Weights of a small GPT-style language model, trained from scratch on English Wikipedia.
Architecture: learned positions, biases, tied embeddings.
MLP neurons of a small language model. Each row is named by its layer, matrix (down: output weights) and neuron, and shows model dimensions 0-169. Each number is 500 + 50 x the weight over its row's rms, rounded and kept within 0 to 999. Numbers have three digits each.
A block is one neuron, or neurons of one layer that tend to fire together. After each block is what it responds to, as a language model described it from the Wikipedia text at the highest values.

L8.down326:476438542473465356361380556520484455539433520451467465525545626503437576470555543501463523541463574594452419455471439450593486513500455446537571564466451546480471484540546497451489516464483404541511455463473413491596543537399527485517500552517507443492472572539562512457421502495540436454482533431453548593443540497522544459554478518544489435399445559431477522476569471606523523455458535478511666537473464503569457493587469484417472547485427540468480542511566491570474463530507464536469511466524571481547544551
L8.down801:493478572423486424525468490502496513503530506552488508472429547525478530527559465520538480514471503498538432428558505564583332468506542456572475503510528468568526478612490508579524472453453495532538540562462527533503503577476514570445505590521506421508529539465532450490459537598599542505521441458466469537572573511468383476498504486457544456544495618530547416507399536614481399538440612458469519489443521623495545520509482599398520455371474557473461517531527458542463425451515435451532506543497622480508471533
Table cell contents

L5.down125:548476500485549555511486487465533474428402470544513520538560465431490487494598500535482598538560533476515411509602540509516506497429514495566524523484503517498472477482496489534439485478572439609449445455449431469473468412414521517520513458520534549496524533496549548509489570472492582449460421519479541622504502524565592468473459476563534471481518473573528474512398453561503567560506449540473475460428483484446543496533491457477463405433516428509503402516484448507486507494434513358505613498448407451473471425
L5.down663:504553508430483518489531617524478465498511468472527607492529546475501459560543493568497544512487436550517517579484574452660508590488504498449505558513406459502582553455401493472512539562632513428524476536422552488562476439476526515494513419491483569518523536617492497588468500591478515513543483590505465576512458540474423567527578447541441510481565498564525571506489539496555503498480558469504438460570589429482413578448418405451524564442465446473511479481467497507498534363559478482512482526522478552429554530
L5.down1354:472437481448511496471509459396446476532569506435566484464566499534468432436449506516393468478530556422445480510509559566425396472476480549554515521475513487457468461605419506464466438557621575520486479460542549457461394363504480534455396471504546471544489473476467447527568506548561516509496491427539465485513510488491525517580492464504490533536484539486485523522498480360525552541424476468474497458541481464464490479533497571541489474502565542484515495518428480484495573590460560464604553517538669466484531457
L5.down1872:482517450467421447458464498522519530526420526412442511466567502488486512514518362464400540405477455525516473605424605469522479454525469535506466549413448660530478572493550522509538550450436538474423438508461517498466459499437533572459493472498623505424463533494507413474396554481442483535392601461585516520501553547490492555461496517475469487553485577479533475576465444515564468508481506512443506365537482574481475573481539488555468446525540547496564424496454550604471481487514530525470487571496427560463535481
Place and team names

L5.down989:456504485542502497638544571510481587507449491504479557561451560454502554553453510503571508500540523574525441550503448452512500525489537508559420467553431523412496508531437498584472504472453494541492482530583485509494528518493466469454566550506595572515457567603511572616450580556546459539540419479516480527467490546502518469482475448488498543389571471526469435553456505596461485603554490581481466483461534400542584494629593584595516518470458464482545487474524460571532443552497541555496473557426503390530528459
L5.down1202:556526502592479493538551518536513448430518521449533408467591429457524522525528609481549515491424493478453523543449435619465510564496511490461449494550386462457559474490489501423600462503571536467473521467527472516532543488569505625504509466530461495479598543472452565566489580367514514526530521553542478399509440480562458492502577467475585483613520474467437454534488507461456445564471422495507441493492544535426432438578419508568520446424538385444476411564504544529497426469422496443536453522541511457400455502
L5.down1360:395478473415476436519462422413483463428502480488532489536528460479533515535521531439498495493546521418556516499597539543532446516496472504506479535498494452498524554374466515531498484442575471506549421446552442482470605587514511556434456516485503427431505512513571484477502475439531478484493476470513558500595434372604482486513564403524541531513397610504531555515491476483438487552566508609471512518562468558604511437489580468498586470445455433566454475536539552539475436496531533555373491491517452498473533643
L5.down1498:435514478505449462540616509541529538509500498547482449479525527440496473555442570474523414508425420419533510507568475434494463521577474588550512549593559505441454429495480460595517465485487455419397499427447488552388536612532474510443587463487529511476472533511586538509509487504553471510561470512454511476513500394524503425463532470555487631480537588541553450466400499468494529472458554526466448560421480477413402432469491647482532437541497614544502497457533462618529530460577596534474468446515437497528444548
Domain dots and prepositions

L4.down462:486454462449431440475537581465477417447461547513500563615485501435436571478420440475459459545480564449523544535427461431493578484541500477549465462479521502440594477398551513513523475499486353416478432469500548509428463504431483457517497574569550510525462559534410525557501615385480442440492448516555543517430465470563572586521566458501498555511492489596587381570528556506519526457500520448469490525462541532503526527473538569497510518528459552534497459494494605533574548550570527487508534471410446538464556454
L4.down509:488540518501526560530470426545504497533528499498491576502522486578503575565392532577538472518525511635399590587504523560499574363471440473443499473513550556412550514573518529416475482438445488485520370462478486440488402527601442518487458506545455545542526486491453383453544562479545514465533435492437493529526484567423404501418452560476591496423537598447538439479480589536511508536485478538501519482577512401516465463505475529389521521547538482435487464495486514513493532444482479462511450504531573518450499472
L4.down552:467529466656471519464560478479536600513532499533492585538572515493516506457504583513463524433415594507444569526540556481539491474481488544476510532512521458527477509455484424441542524460445525559497500532529524569480485620531521468464443469500610448458463587442482537495455508496414563520488426575491546457584512496483484520436526403465555497468508540418492545520461604547592471490469470424411511464504556523479425435474503554566489481476371468494488494546413429475460431519519523589516509439567532518490476461
L4.down715:452467570399452482465438545554391493423513570487456555526430521523413561497500531510473464454560577524452518456567517513514522496472501457474489447573532503549493523408550542455464459571557470432562508498589526538539417552515496520541550616542538481486541385500449597510485520529496510506520452548437544500427514486482486586455491466438554476680554573539425588505423557449444366518484562493448460455546532587533386485539448507455549476521507536543406525480491470515479577458448488536521512387453463418468399564
L4.down1179:505439546517473459422520438473495484542472480519502474407527424529468479495489548527491518576516397574572404503464502451500410454455465486524526455532506530502471567516573491529444500496517538488492403499606471476513409534401423498476541495382493427518475514502565474476472591521527494494535427463522487484525481495414538523449499487593562452443562519504480446459621487464499353557478529468534545470509457494470465490559510539515493624441486527563454510490577461468448470483466537538530461431473509503486548457
L4.down1218:539520461516456449645503434566374528473577409485531505524580405566538570484584449525547422466484493545515587445479509507451466450418487534488495594568497455513506454546519611439371486507509478471511604487551501505539489505474465528469451418582515544522468520507441533502450537501387429567511494511491469590508562546491429456530503450595583509520454485487472492493481533443554427534584479451408532543379601479492574512480439546569467521498467540494423517458510478510559529457481582508568500549542552489530505539
L4.down1365:544436537497486492436542520482525537569418477488492460432537513579531520499438579505503503582508529542571644446446539503517411433424610447539571455494492520457575455455586472619519537482604484431524532638543474536511588529419422483530525586564549464527377563482488574515472529505500468536485557518468510566457498470427539535494528446494519457436517518405466471476538508512591547559494469490575502488552561528487431526416471394458494495603519549442481444456492510638518533535431489575443495512524469519468489497
L4.down1392:483552465554502552528522516573472447564532486530502508453573433504417526522499359475445526510570522588417523469474530483586460567522535580540414517491508501472461468484517575492478531491498431566487521508427533585421458540485581481514524505431442546494403459494503553493462525444579464504542531522462558485484461438499451494514507575468512473579455425471428460510576541425468494537461553459460460365543422473453483397534383570515474431506603460418506450501521479585539481483429469544515471412497569531561475446
Dollar signs in money amounts

L4.down165:519496474574454509479525545525465407435491436521531548494376571430491530440489465446441537437559517406495484504511552508495499537473427603521536493556498549521493437483441434483517487371500471501476472532483491490521505492449460541460553444488482566458527558543521452456493597553464508503503464495523576522479528466475485442588583408512390539584485458558540633515569488463459588404489530530464487501491549559529514473423514542578384515499549430501455537472573569527467518473474442486463514491578495523451528482
L4.down614:484505494539541526461445451511475510517545510478534543554387531511403513411466489492418451500498589461485502530519565513502427510517500562579609532488489530468466435513563525459402603513533493449501539510437454456586466492524502492535425488433434607382530563527537484491495529489482429446514487436412511521520525476524564505399561483487522539519449499597552515456490536532584504555412454529490488622492409510479428514593546577508523559530511494522447504548406475461553519490535440596515521469437499463528479387
L4.down823:413413546511506406436446537501560492553457519473493526484566521572487495496517587470548551478422532396533550568525575535485445483398511531510549528499398537546539485448508490476471482451506617527472446541480525447452523514518482462508542474513454506554390585583545587511541539522597531552517409439514523543492592633456390564534499547472532434529569509523524423446490481479555517498508443495445550532521409587510565458499468471504390451498483503563527515440520455597467475533479529569485585521493508540498495470
L4.down989:521469614537494485486486501521516443563492580551554492483507453497514443534538483503499512485504531483500449522513501447498475541509554472500472477464492481512515482533581538534550429567432523530491472509569456549512554501564475585442505486451466485528344458495539562516437477534529423477481530474472527514532482539547420469510469467542454427473463512499507584544551532513527527478509462524479497527446526484349444533533500515533485468462526539449527539528497498505541495530567481470532507587528386464546395552
L4.down1111:542468475523486485485577474532430492476471517513502534491530488485495463504507499462375461512535528486501499468521485457517469540487566422549477471482475510548433587463408535493527524515543425515433466515510496427496490477477573508559470451544458567573407528491438431428372583573537479481501425525597513520459491430569619435563578569472488428525590563515538564521495539514540516583484580519472503503539416632486494487561573642538472558494511470557521476487481562492502493487445474527523492540431493501432484467
L4.down1263:609498495441547400466479530537475505437469468425493524502478495506424486510469555546468471515489558506475543517538518445462544490537524465476454489447526446491534461553461533471495471522505455509503595448617514537483454516457571451589460554544521501554366507555443521551481570508503467422509448613400535623465539424573463476513481573534459508544527507512499422452442550491491561484497583511517559583494527527502545429437485528447439484532496537592417538477493528523583337335518496496517516522480564454519422486
L4.down1680:500584420446551474523518472501494551501495532608581519506517475509447557519528446542522479428560476460486575593422508554410512597516453468440438415465418567499492487536517493475597475420493545540584431531511506504496509522582536522517511405533430496445499517565525483396545544510477522431492425480501408453491552508497516575434564541487512503502504531556475560478517478475602510511454533479494414513409515510491475539470563537616488329499499509535483413510481493646567480516463516507606472536585477440482400476
L4.down1785:388499456520488479560464441554484592494335481550503459586588530515464526521591481462513508491535488492508512482558501462519621446487486492516486559474456487486461479518485534455471567503505513424495444475553492560561495519525425508535444539421605510429501543467584481528538591452440496424515457517511558520502463590448459552486555477470459532487456514453528472464540547614456463498500501531469454536516487510498486472578434611500450514436465444465451468477435432522515542420450435460410505452416533476597524536
Initial syllables of names

L5.down314:405523541507439540600442558531483542592541482529526478591553499527530591604448522367463445512507561532498539499467438549449470468471484522461496545508419462434564588508556485462406521516600515534481474496423446474500490534390459554479468496470424507511487419460477587440498550568558456615537422498528452475534531450512517537517588573468506488447505485423495521518548431481494494534575519388517560504506440446487390467560524497524497522480453495478557506428574526486497554519523613568459558380535534536513519532
L5.down520:457565526581529510477535506553535535468563470443486477442497550496601527523495571444528548431435471501574515500519440514475613473549532450519559538473526479491480555584509472478507520532551456474483441469458478483573502468460413513434521501499449465423519502493622542524555474551488406508513516574545536573488482558528509434504568491550473517525456587487454402558524413527549455499478440475497501498488406493545491592557425524501555499482484520514477521523472489561506491461452534584484414434469476591519472377
L5.down1102:558590459568494418531491470569492531567472562557494530456499538505432564528486560619517446422463556595478447537497506573497517468511435503538476494524499520572497455483580569458503548545602515499472468551448484478548549382556505443570504474464483465612503430520438595464522616477552531483428485450512529451544540425489461473417523530466522555422457475478500468517523509522419513532538444494505509486466489540467563462446391485511503524437548427476459468435573535571525518514535501591406456464485532466418521568
L5.down2023:559536530416497524503513479478486509520411485449467549523441416503484498364518432495469542466457430518457446519506536530573518531498509479543478444483528492518494536472501567543473459541491519475577543599475602528476490451437439480415522481553450502529578564541499441599517550471499571496467425474516540487514480447499483577438481533469455569513431491504449547493460540603530451498532517543519553470559535454470533487536557553541509469474518429515471521436478468510494517476459443504470511583507521538428490526
Currency and quantity markers

L4.down242:473450519487611520458485557467482569525438460475519460492584540513568637447552541483525493447531415477459596488524495436516431490537534512479459577496488425380447457477485511473433525447514425403520479537479509419506497476538559520480503420473506541410466549513512494500442506436522543528424338492485508474447596524514558574494496570532463458494562616474460554519496488444434618564523423517525532554459545494488528648565451560447483419443433468528602475427449434548453570487464548504548525506598428525442498481
L4.down465:465497491546554562569540557514567485491517451482531504600535469385509491609487419470563543513487477562527510516525492489460425435534538490580438500517435513485450565569433530453476493548486442450498528461535552462477518539428435438499504511597453564563435509512548573606403507422546520432557426519594521574454459520507539469428510517484410529453417494496456510482452532513529548575435455523483444450591433544434413513522452545499477441497424493588557473433598515429517495508438454380484438531576473456543477537
L4.down482:447443487510587591372573493521535446464488418522495523541588540518429601455497424482447471501510504456482528488459480567549477413506486476434460479496492431441493560474502503439546457488506467564432472466425524509486474414430496435456548477581408392528447505459443454462520402437468512500518445464516599480508578472591550470520537468459590441536480378519478562500582549572523561479498520545515583648499451527492474425580505449453406570466578522573515335493525428535560534567497433550416439496438515474539537560
L4.down856:458455512512455513522572478504511453499488471486553529488508471531447523480489502499537495460521509506537583409426455539619537431396476499540513510578449393517482448495396487548482480550492529531520381512498479597457578518521476491516606512445487387386515518477484559614393509446536519524408439545467485560516517499536533535562483625506497565546532395473450479485382411445510552482539472520514486457520428485501507516567494521449530506471533540514535465478465446538497564476465459532580486564557436574520538446
L4.down924:511479526417535614456413443483637477485473527401603474525453567479491450477476476487535475456535528481471387538462454479532446437444547536439500529447499424554395515461433455520559511470478428522416376471541613502526410445407437564564556520472564462493467482522485523444447435396561439519505427433436535591505459406543549436583492538481478497463484461469576522559475473481609541553478453462507500526474560457540549566517509497532548544469473532585461490545376517508476478496470483413558477575511532491558558459
L4.down1761:519458607507464476478507540398434463539511415456436516441597476490536471437441536549449430499473444475564466522561463482507454446427539453553510604466530501535481397491492518510538480533446469471519493513380534558457399517498473462526545574509542502511469523412516472535448558467568443505500559541510447495520487533435490503451436550515486441591572406481463576463544560547511392452473449543566462527517532519541498517526525521432563455596512450546526523562492480458519521454517505466547538539486621466498540486
L4.down1830:434479493542530463501474507501483512466504504449521529525492542492509442494574535547558526507606501449590487549546413488569487492536576402482500448506402513461430515492417511421527547529527536459538443552522500509493452450504492577474537495465523428490546481484460485504523486509372507470503513449486628682478564610505458512476548484508487449467486452490513515550400486523516494553508524455499524507461446482487484535546495552490644470573521481518482472571518445453384483456525427458457553527489492499480511469
L4.down1888:520456480419518479464495478522525524428434528513501502531515531467463521464381519487488449539556433561523415527549499501502377451514478483489435481510485522422499525572464510435427435480488560464434522445515508457524452484514456492513510468460488541463511447411476453419505576484480547561468528462549425453457583573477468440496539552533490443470476452501472546443594564501516455508551476564493605538509559538476601554486559430459482575547535553552557563552590551494583417564546552457544453507570501517515527424
Proper-name pieces in listings

L5.down270:538429519486597554523517590443481460546456460550560499505454586513478439478545477498465472581519460424568476501551433419423560497564403532511521604458605637554473466548503571497502538481585539547492489521513570566394417500524529503501516488546583504472495540547443446479614584488482551523522440480460513601460487474463616439548518495566491473397479415465516533502536527526501460573422442537480528555445621569408521571503488573559491533574552517458538516554511500524527532461547619518523542450416552468593480481
L5.down962:473520482480566489527554514511612497529535511593500587466568503510568537537623482579512495459517476396442377535574525480507467456536558541524515527530468411450622502544668452474499558466508486491539476568423491585550497474444492474464524481463495472448502441566562488557506508496492578504551518500516555438537512536490528554600437541537440552547547443514552544504403598568567580520462484477530530483508561572486432442472585539493570452535496496470491491542497544522513505557560486520444477442471435508463436509
L5.down1426:484456472493477463484510481540497518476500419499560509485448500461457533484430562515476472531503541461501503459518565465621495530537497503499477421496489431385444410460424469501516582473465478503466530401570449459430422538509467510505482391507465443457459569554489492438508519525529458593484474402470519420508426501519459446459460603426489448617475530464480517417479512613499526512609487518524534565468464472431501495535479578454491520448494465451394515546543462377548441504513617527438451508551583534498419428
L5.down1642:535545557573494528532483572519507467397450461512499586515441498478506549488521549546497485466471504528502517497478434412501472559521502546600484494479463575563459511506519580500500530548544435512490505561530532456508475462476528466553527473448544564424478486425555448509462497575545547465478473513473454518494517486547627539460520419526570504510514473466345497538560558481539510581380492532486357619550535478489548570477438632453511389477550498419510510510585535511560407443526480537506475514479542456416484458
Institution head nouns

L4.down1175:547493429478550621472543482478572519532516579554570472536551568558389516460465539509432542425505508496588450477571462475495430532469459507535515487541508496520535564578467510480574425558460494359578536454459615463467485542472462438552512534518489533544542482530503478548431527468525516514474502501462501542540573492579551458550504596487453434514448454447395461480518381479490464485562586493517560545597520598528510462433474557480467603563514525557543507593510474444511554459556398495486475545466557471480598563
L4.down1215:635478531540539528509478482458521438520552592504508477514569531557505487512468490512540483503530565481408466507446489496538517374613497465511435361520498549502527535444517419525437449473558440386516453563526521442427549485495536491520540538483512424477558521550512522550502494421472389416481455527508528527519508489537534622428475562509619464554458472442528472549529496504526518472444475476527587520434572535509469477429509564444462463540496408479534457401541485500474452487556580509429442515435495456457454537
L4.down1405:541542557529489466423541442517531477571494435518527505510440485514516494515443501572564467535485503342560579610591547464481542503476474537451470499384533494466499513552529477557499449368508460533480471449554435599413476563531615536471465461445555491437487535528556432490460478526524518486492508471452635503484494485500496515531557508589485466509421453567556512596468499466430505541553509535473481517472433502521524368467552607448514431513453396475421478421430502585418554470518516516535518466409492519538520448
L4.down1533:579523501512561551446540502474457462638398493457508479521525555511425412477517563528525553558435426549457567540521521555462437465480578541468515493550500511466502535485469495502547493544474497590476517461511505488449497383466563462528367463543517391466502473454391418455573507487527582466508453475435462463581523532428615461457512322563586563509472554480542460527459500514526483426516499535516560517481505537502549418444511461511548489474489457596583502493533486502471602462475402397521536348475584416470515502
L4.down1664:483504559431580452425530479560564452556554489430503483473499455408486518457538558448542393553457389487427517534504558581477495489484579551515500554567485426350481430496522443475530493502495442498579531459564507494462518610437418560518538400412511415492449486485501424524471438570553438476554550457425462515558500580574434497507521525538537514505419508577506452453486485446451458517522550537510377494552320534504418496501502544401654422450549501470504471524474444507449535515554517485543520517509601474516496511
L4.down1668:587516473489451515418519461497495551461460539494595434441432458479562457510534484436495483550443465542460484507546445559560525434435545506525496522525513589506651494573499454511548441479553549456528526539559464416503576507431524579515486429508512405584500569506545525541492592521516586492523478421581475530521547410550475413469575562523493589568550518519409484573475398529462480391464471546469413445427470441552540506476611450453480543462510498500475454469591545581482464467481521444548493527450477595495434489
L4.down1692:487474448544479586529520559489478466588531547499443561432427516527500537535437517487449457599423459420510510511511506582545507446518448580451491451454539431514401454496540514453517531428506594520434584559486541575519509554489458448478567458349445427512509629459592539498521602522497523591517466437514526390577407457496548524499513407530467460598432443476465470454413479452466478504433515560596566495457475487494478600507550446436548531507447498519502508529560532505496398401479484497524543476539464507529527490
L4.down1906:549501539478570586544496550504467516484458618445433495440470549482451593518522511458533507430536505501430496605495474587517497558434511602574538439568432427528551496480532446454538438527503512508432500577517487489504538460549523331581523511496531483458513508528527523497526526470524486458452465548468540544524442435524477554470490498510501495401599553479402522562488482509502547507534464521544530519436546539487556499544625480452502481508484571442601490576527525493510507459529448476465520425451529394475571464
Structured-field boundary tokens

L8.down1000:485528503543478462480481561473468510530512542468511514488580516490506526501486466534447403555529601520458483548479493530476488509478547430500598484502480547550596509457544433463614441469588549481500475438541523502508563533514504490468458496500546444503498558398463497449604533483461592453623437457604555444539524541530473497439586515494511480461631450425538475425510547496560530446502424507629525518492537514514470696491422503478429474417505592515396510585549525501443493521410503487468474493474504481431450433
L8.down1122:463455466561506561459414538442444504548513481569498446498524467550664476412482535435557410518567569579503478437476539542529540487479524456397513534488502496508511522446439478481564522531559510433496518519518567479527571516421469439516480484537489473494425556504436554409623547454511537506512484575496482477557569418529446558558476502466489530442613496564464525568461445473475566502461442570508592390454523520555484499501417521424488435423506582439416404566475597472440507495421433511516483435533560592455481478
Organization name continuations

L4.down576:559501498481502563370532420496519516498546508558508550468440530449488560578459512568528477520488506501514538528469500452582561535484433506499581388507523477510442501494464494428479518525579471407396466529475499521405537413498506592566538551498515492476441515435576495559408465500537548496554390475482508552439598434486522524565495549454425558599560494504622510519544464511464559468520490543556557508572464525480516481509522386393438511508480544485455547549478508521506550452593470473523490499455545460476438517
L4.down717:555499501546531513476460424516479593560440464482537477423457440482552573473443492524430558518478454520572399521448543476506457539426536521530470497555452507551520447421492528551495480461501420434526494502586484536537433519421571587534465468489496434520432510498442511475452458566503463513453473540440518454443484522555545560518430528552519461561547508491410444481478534468427502526418550526452423423523496472529492538544513490430563472554410450549626574519548546584500499485569537463471500560485578535580463522
L4.down956:608551405483436480568521481495508435426438553511541544507460512506590452443474526455519457473516529584581501515481542393604574510520497431535515524535438488535514568606466587573432594501505416450545593449531567586486445539437473457516470497585577523535455596477534554565491382486484473586536515508524497505524566590557566600606444478535463555455535494504574511522561554481445422445575519530496459461548563464469450515428510495526558451568468556513473571486547560473444512463470571498547410607448462565500491506
L4.down1324:522478412469625504502540494394446535522465439537512551386485540549529509495514475636452508533516431459492495559495430495488535493519463456517449503567491512533456523499478434414576497537456550481437387468500507518520422542444539444497408513550490448504468476503568438456419558550431526481516473505514469547472487529505523483531450475565470461543455503624539593567497482503556478551560480504533498444515493490555555476527508482477569378515476522499496531403415522533516570510493559580576568481511503421449470524
L4.down1346:509400540492542455438466476500468539535496528476471559432499496495525413483571412453507485546511551480543537512508348493513499603519528454546554454522545553462541498397505500542621463459441534450504488505427494458559521503424398450542537527505478493455480478522578528458386575528489488433475503495456509435445503546456521552486452625509461496565480544449427497572465627462511481412463464489540569585476468516462508502461551595468530525479455457456554558390400454524488567533511537595433430482506465498488454502
L4.down1461:442498516434492564530568437527469516429528488549551529495463493436385454405511570509525477496471533550479528540499572545449532386479508552561422435577501508463485501554500462544478406497480525417437500462651504399547466461605477580505473501503528371507505476510530397469494422421529525453476472536478453548594461526514492511535482436567529504436476458482457478530533489502528553489565540429510616480430418439435553535428530538507497519603521501569532459497561567399475570496568530580477563509492457450484488525
L4.down1571:472562605531526543446469347523545566462508463480600420449568564519523421499582475466415568430514439465402488460464524580498521621565448675441528449530540494529527499394559390398524528495567457461467458381502413444511407503518478502617512430533472477499485515537498504530583506460458443550479444553544496582498608449530514521515447534461407564404505499455518568476424513367489557508411541473492497425500492536473431429529489486438491501436463578574506539548524451475469490539575524389536489500379550635498516482
L4.down1840:557608527481477485538509511485467517518466584536434503575478547547512484542506400540467550534477418512469543539464605563436485492495499547426513395507479491518557489625448474512475373455558537510466559441512500442510491467470462537446448484427557456502492522596498515461470502486558459559521611551553377523519638490529480542519557484588504555584480414496477465529465484527445560466443411477466529521438470474461594515421507562426450512461417548533363560385502418498528519508435480394468475453461510533456481519
Name-completing words in tables